Weights of a small transformer language model.
Architecture: no biases in attention or MLP, tied embeddings.
Training: a variant of Muon for these matrices, 901M tokens, 13743 steps.
MLP neurons of a small language model. Each row is named by its layer, matrix (up: input weights; down: output weights) and neuron, and shows model dimensions 176-367. Each number is 500 + 40 x the weight over its row's rms, rounded and kept within 0 to 999. Numbers have three digits each.
After each neuron's rows, "fires before" lists the tokens most often just after its 100 highest values on Wikipedia text that the model never trained on; "fires after" lists the tokens most often just before its 100 highest values on Wikipedia text that the model never trained on.

L6.up2848:455605491490568495507442428513476483439492526486587470465507488519479470508493474532527503502484403437486549464603466410541476476530440522542517488457420575486512431482508534512450503458566537514525534508481486518495510497507512524479451472466443483482529537529532523433456443443517471451520469574480482474441434608535466517631516509518433519505485450430460485497490525445556527530525494506551515454549494490487457447455465512519490509501524448526480431480505552496432530523492493529512546501478535509472444514548455522498515511472538579513490466568585508547534543459509465441
L6.down2848:473468512505604458528493460513494490513480497452504477497467463530463471520493580532465467452518516452510533449580572451501564477477480474582440509517421508517497509579518522435541495478542580445535585460405482546555432529476555593529462544488430482464512478486473499460421512467457416492488465494439497469492464467490570469523485524469462505490550538420482492553539567460520526556495517520479554494533460608511534428423480478501444443491495491554485459472593578459453457516554537506558488486557529476504426479525477515532458473503537506498493534543526495558493431442502513453
fires before: ".", "wa"
fires after: ".", " Ot", " L", " M"

L6.up3178:520396481512466515551529483445504491404534488443564438455487529482555523475514433510521480507451480538480504536474508400517473473477570449472510538526441510488556443542511480554467480474511507414497543514526478543532542479510499500545467393494536513472499440466519485522490508478480529528431469475441507569513516503541502454471552482553542503552441563506487522569592431476504488508444516481476530433484535457492478553401488543548511468544503476467496479561539546453449496510552518522495424540499533525497490536460486483459489503537503487421481489530553477515499542451455516546
L6.down3178:512534496534501465529471505431517469519509434492478486534574484500517503478549487499508530543501489584530503435532446438518478448439448542522457526519498498570468445542570456570497484477435489536456473526616485494465487554500525505514428534507541481596395562513477527476567468513484512567583511500502497515519447540487500513401497511470516500498476505500521518510542439477491475440452471533511554547534516516500524517492516496499492471533539450573487436540535449471450487478507541541440506542452465460484511530508480459506447466441400559433488553454486489540517451448522530518
fires before: " (", " |", " the", "."
fires after: ".", " of"

L6.up1288:499612443493510495519515486453520474548479519507544467504596479508546500491500529432493508519438482544490528506351493570545464544468546542391501493441504488556458493464486498455460503430567481501438500464473433448462488440488504563541460564486511504546495509418518458484486543477508496545514527516498428496493505529493503487544527438493522448492537535481534546520577508533548525476478502547485587509424483541534529466504524552500485454476584557491535508445462512395452532516493502549439436498498503455517442555526489462540487484523509531477472534446439483530524454445477536464
L6.down1288:475463521544492523533465514493447514444455484481514438458530468559550519492540509483489500439535520535520506460532486589469528506441500582500483537485405507452456453510457539449473478513488473530524471504500452588452534465557561384525479542502537436489535490487501516550490516515507510502544486490461461534469558501511551455569486461492552404470441558529498494435603466508548507548512525483496465510472480492501529516495472609524479472450492458437533479500484510489503494499524552524483525478495469495522507592506477506515487483481487514387535511468562557520478466443499525487
fires before: " |", ".", "|"
fires after: "|", " |", " No"

L6.up1400:519495479499579495543522540464451525523530497505534590587534488519546524520513501570502475476509510527571465445434471455534529519485500531502514485477423508552462465491474533391458519464456540457501537471436492532518481500518519521461433554474468502523486466523444527465545449497510543518413501519498527527514502431493477471503520498490439476496516490518517484473564546473517479529513466427494493503489528563476529398550481534433548549479509542531507614523431475486523547533540482526550524543528468477506437505471577523500531405538486449522541438409543502506545498499497503561
L6.down1400:524557485472466390517475545447413443436483498515472489480506548613470453534456548495460461472483456518505531541487525566452520475516555434598509444558514523518547530515469552481493446458495500446599465528545421523505510491548476460425465493482544506464495435565491507541545483489437490434494487500533526447450381579435464415489487536503505484508432484417532455556492540490516529544465499499422527506487448459456494464544429493465544469462511488485543538553515439474483396554485441493525561490445558541504509561477558470469465486523521486510420518458443508483490419485452458522
fires before: "|", " in"
fires after: " |", "|", " a"

L6.up1972:533511511540504500515476397500519509476475411580531580530516530497469514568501444470526510543512563468523483465506510540467523542473549498504541551517457513508501485529451493598486488534499482504512532507534516567469450553551483510519438560482459476498498470460507495514492507461509469499500485504442451528504415525430449452480496507505495483516512492477506547511505545552499489452470480513532522475433511468426473501509468497528490490491426482555470479501519552533455440495530490660513504496486585492470490486534566530494478489428620477493479559509480511536529555532492491536
L6.down1972:583543526511559568506536449479487479536505530490492528525463497500416485535480475479549435548452563503515586548414531460490517546543447532512578421418514508483471465494532467528492479509460540522550507552592472492408477531545446495422454502493438558439548559479497550494536434458534576528556501561445433465548512569494409518493512515520478491530543487480507479479470475589447573539554558520486530465517477520466443573523510424433486487481516522556503469472557539511438501453536501455453503559485543481535508452497519460488462462548496472482478455458524551536514515472514481474
fires before: "-", "án"
fires after: "|", " Cont", "st"

L6.up3436:535523489469498525496552435525463471540524442591476482550509486570487512453524595564442499490485502571505492471452538464434540446471564514467472470552468569494475482477507514481555446516531466461429483566521561494516495452471533505495541479509538562478479583449509481417526517538513448477499412607515562550580526539511476489494510519492474522586498560482527477471491472513551592470470477541540548536486484562485537534514496491517473541480423469501489489503493446544489510588503474517552422567497442515553528562479537537544484514462466455561529493458534486503556594517490512570
L6.down3436:508522594469554521436512502548462503534563447492511411495481508443463506499526409419546455522502515520545510529525563485472590504514532490477412516473520540492466526493474528459438579562524485420443515483451458501534465457471477447512596522565574525418416565458518546544451501519540556548482492482489532447436539465549504446491508450525514514600490535558474473501558475492488483512504415475458561503464413445472536483466567538435515454468488499419539517508594521530455502461431599505481506469525504511487456543467486518499500503531493459523519538489435477510427541498472585447
fires before: "|", "  ", "-"
fires after: "\n", " |", " hold", "|", " votes"

L6.up669:526449429480518519420469499470498489572492497491479476463497515481530535543474495494547479422498449534563512476510518484505514482516508471549548495491504437509526502448512500560518477438491486393545461485449463469482476579492455558528526558492498446464592477580515435454471495553532515512403451506488474504523511475514479550594458476465478444528464455528473497569556456490572585495506519466498506566538536467481482540451501484517482564510506543562503515538484515420471450539468482535473592531586511493480464556526547507463427488563519493478505539501534463540503513560506490515
L6.down669:512520501482531505460544447579454545486510485441485488511469540528513491445459479406495491470507425498551506495438596443501491515561584546491504535486521511508500511452483535526470470495529526470414471527440446557475461540517480553550435476515475459536547479515451473483453461571522547478515462542461477565447508546483478562497572458421535496492497526561477557532507558496509508451493555456479545462476545484534529493493470549468507457490565518486508543542487472485420549517510464456477572425435494496519472501497489470492493541489531493536459498472429434410462500506523537547
fires before: "0", "3", "9", "6", "1", "8"
fires after: ",", " ."

L6.up1735:474505544446506428521452496415475548492487514464475540525457527480501562513510485473462575514519516534529465579473392498513536452459495469462515465490412484520520475529451511518557446546464538498451454553525524442497496464550532454521514609482499547553569548459552551436471594450485475503479472486499524511476540511511523503477479491480545508461490500481540515598475536516514492471525554487520537434434545522420485527556543553420508499464463470457520534491475450523497494420552523477516563485459414459480485447581528525505551488430489481452580550519472440515515540550517553441
L6.down1735:487480508510551466521526565462453494480473466480432470562504547476435523497535546501556517497521528499464566419496488526473497428475464533458528502512557484462500485508443512468539499474474489496465471526507506553466487464513516490429495551508459552484424583518520445452550505540466475520425502501586456499500459470491559515479537529476492485595577489412483463493460528473509505562441553450516466526503493467478469529422404485520466500549489474467480521509482568458486480494567508494519509475420465507501445559432460492556485502511435429424490514492462461504539505501530470585
fires before: "-"
fires after: "|"

L6.up2132:488547540536506475529466522497505449583493507490492511584506487542507539478502549472472442586512504474462499446508451524554478431449460521487489521495568463522483432493485537451465531504482496504543527528602505529483490527534498483475490524473511515535494496531543500470577546462484567468521485459445535440528474632442448512463528505489492476460486529423578530517578568468401519511467495463516463564443458515482494468512496490536540549513463481510480438435525577543461514458509469515514550487424500483425488515513506491529553434506476474506453498468525498529522507516449476468
L6.down2132:484594587440519500563443430491469543517442528497515470467503519551487485542468541471536495570506482539510531542540456631522481498486482469540508578487548510510532443482493537507450520504526516532527522434477487432433531440463450469473501474485528562552520549524564488558529529454506548447526509480457594523457508539492504485523514524506475456513435498402505468457522454467475526510464487437403531508536543536562490468438533497449513490412450506470521394434478534542497473447530481553468498475465484533455462486486525462526409476543497525453517458484576462579475509493528531505
fires before: "-"
fires after: "-"

L6.up3344:518462523603446530471529406540564504447522471528471461474474520494521545525452491518516514491512541547492527432498513514453485499509437478462455521471435491449566413467522494525458494448485504440548519461529434551551545476495514432483523489420513559489544447534531482454537533582492519562475497547482561536481525490491441539489498546457471454499529492553509570439490491533510436488499504518498477499490481434512527456554485547531520573513575448543426527518460555532435562466489619494530489472464463528478524522474480472520467495462491506529484586472459524461527530473456526406
L6.down3344:488599454509493537503500457539503484468494556482423475463533476564431586515450448524499484457530590460525507592533518459454434504437498513498499488531454480472521490481462467455485488469440459534514502443488446620520522495526430485522481494573463476560467486516494436583450486476474434464450502480539542474517484469457546491494525448444535525504520464468468453464448486541484453462515500486412458474531417486526558582546550487521572445516481469493465492494511488464499504416499508501523456551573495482515504492424511564499510503518463504496496509457468505480525524510552457452
fires before: "-", "\n", " Netherlands"
fires after: "|", "\n", ")", " |"

L6.up2402:515454503514496589608440471528454519476554501542549495521428487496516522578504431501479464471497457564500476555493508486494478488495394518524475529452509528485504512505484436463443465513472482521418495461585516501450589474548511464438485513544523540527536455497536469486446520532542510590515478559489552570523484527560415535469442465508523578389460498535431521514557437495477498508507497550483510527529527528463500510502538514507518501505569556475435451471458508477474534532486485463530495509500471542536471499482525498481540491509474486480468488531521418522476465544513433421
L6.down2402:483479484475626467505480441555486460553471577565485507527456584530502487554481507540508448443407467485480532498546456572567517537501504529486483584484517517492472499465525511477478543505545469531493545499523512459523548497466508425429510474448505456588510451472519461525534475472517476517549534512439500568553543489539499498566428485514491487451447485466522483490457554428473489576478582431501581521501426429567564513488560509486502469419473508481536540535417443520456495470447509480501459466511492545499477500517479525530557536523460591528499400494562521566472495465438445562
fires before: "-", "=", " chart"
fires after: "|", "-", " did"

L6.up2969:479447557536510502505459442473507456443482485464583428496452427545500529510483463439527501512474448558531502535462439507430468533474566485471520588512526464505516458444476452504664546487543416519507486554515482488450470504573514460439451526430529516473502535530466464390546513537514546548507515476462493529523440539554603485480512521511453433539532525515454502510600509523490486510498517590539485616472514538497521475455468501456501421525517555466459473527523541471526511536486467515465550520435464516550512558477527508504477490503545476447501505521464555479477565481434491458
L6.down2969:556500539506450411530515538498451482471507490467509410467499460515513542555522462509504461518530519498532506535481532520538586452507551554482531505541568487549466504505468571582441498470507495521467619501579435508459527537413416421533518527571468530512484480495533428559522511510412519439564493466483502526524451477502395491477506426511496465491467486520497452523451478487481525448524525533397554473463547469470511495421460559405551452477535499454447470573451487556489472528584519510487511496463529452514503486477446469596459551462550479473452486482504481472494541462462431575
fires before: "-", "th"
fires after: "\n", " a", "-", " on", "D", " |"

L6.up1698:463475512534536486556508481551493521491511503496474468494556502566445478501456464532478484483467504504511458542497494511400480552448567442433518525566482469502479498576514473444509469530500523493489514575488525514432490449500446478477489486507496459535478497505433489401498594425409545459453565572518524509545439549445533411522460432509516440507573446489544495441529530511513430526479535410504434509510504496505504575489536488497492455518525465443519446478437507442481476464494480457545432499433454471492471424519526462522540411467441461473524515483511604470517522486481521439
L6.down1698:483447530521532532495512466485437470518551549486401474487543445498404493558551572555560466573560472449493578500497453566469481462544515482454533502532429509530560469478514438479449503543483479446478551510495549481400477462535551493473481426399485467549447548469518531540498508450534517507539502505518570510548432536464578464494503492466516496487481526494486470479478506544475517449554528563416507551489509465502472557458419483514530386535497424475517490494454554506470574455522456494539490531440555566446574566452416472479533473485520464548514476555521507552544459509481568519
fires before: "-"
fires after: "|"

L6.up2790:451452487475550511485477540439478474537424542506546428551584564502529492542459401468470471568473521529474530447531489463532523517520522537549534560504428440563415476518406502497500422435585575534554518513539556524542477482487502429503507547493504482480482535528609522495530455515458477571483523548437504440549524490479428502537498491501561507490473540445567554568512539448447537501530435497462542516500462472525484535495450539503479484478496484557524549447516497511469553511531525510464473455470481465500505516455482415548514557525478510482466510503466465469536481517427449441
L6.down2790:420449543539452453507520521478481453484527536483538509455512516481454469486493549473466504540488556517554413508470489603470495590501546504515470479521501490458499439520511564532542513509445539445481477501505475447531512508409499516474555515536498541501500497471458507441465535521460497517565467589483531437395533488544459496549543456532497518461515448546427549556450509536481510523475474420529510353540542478554453527546542454553484497545521462506477485435486454550562488514498530430464525449651489485522458512502559545519560505506553522523604500505548513497571463518444439475
fires before: "|"
fires after: "-"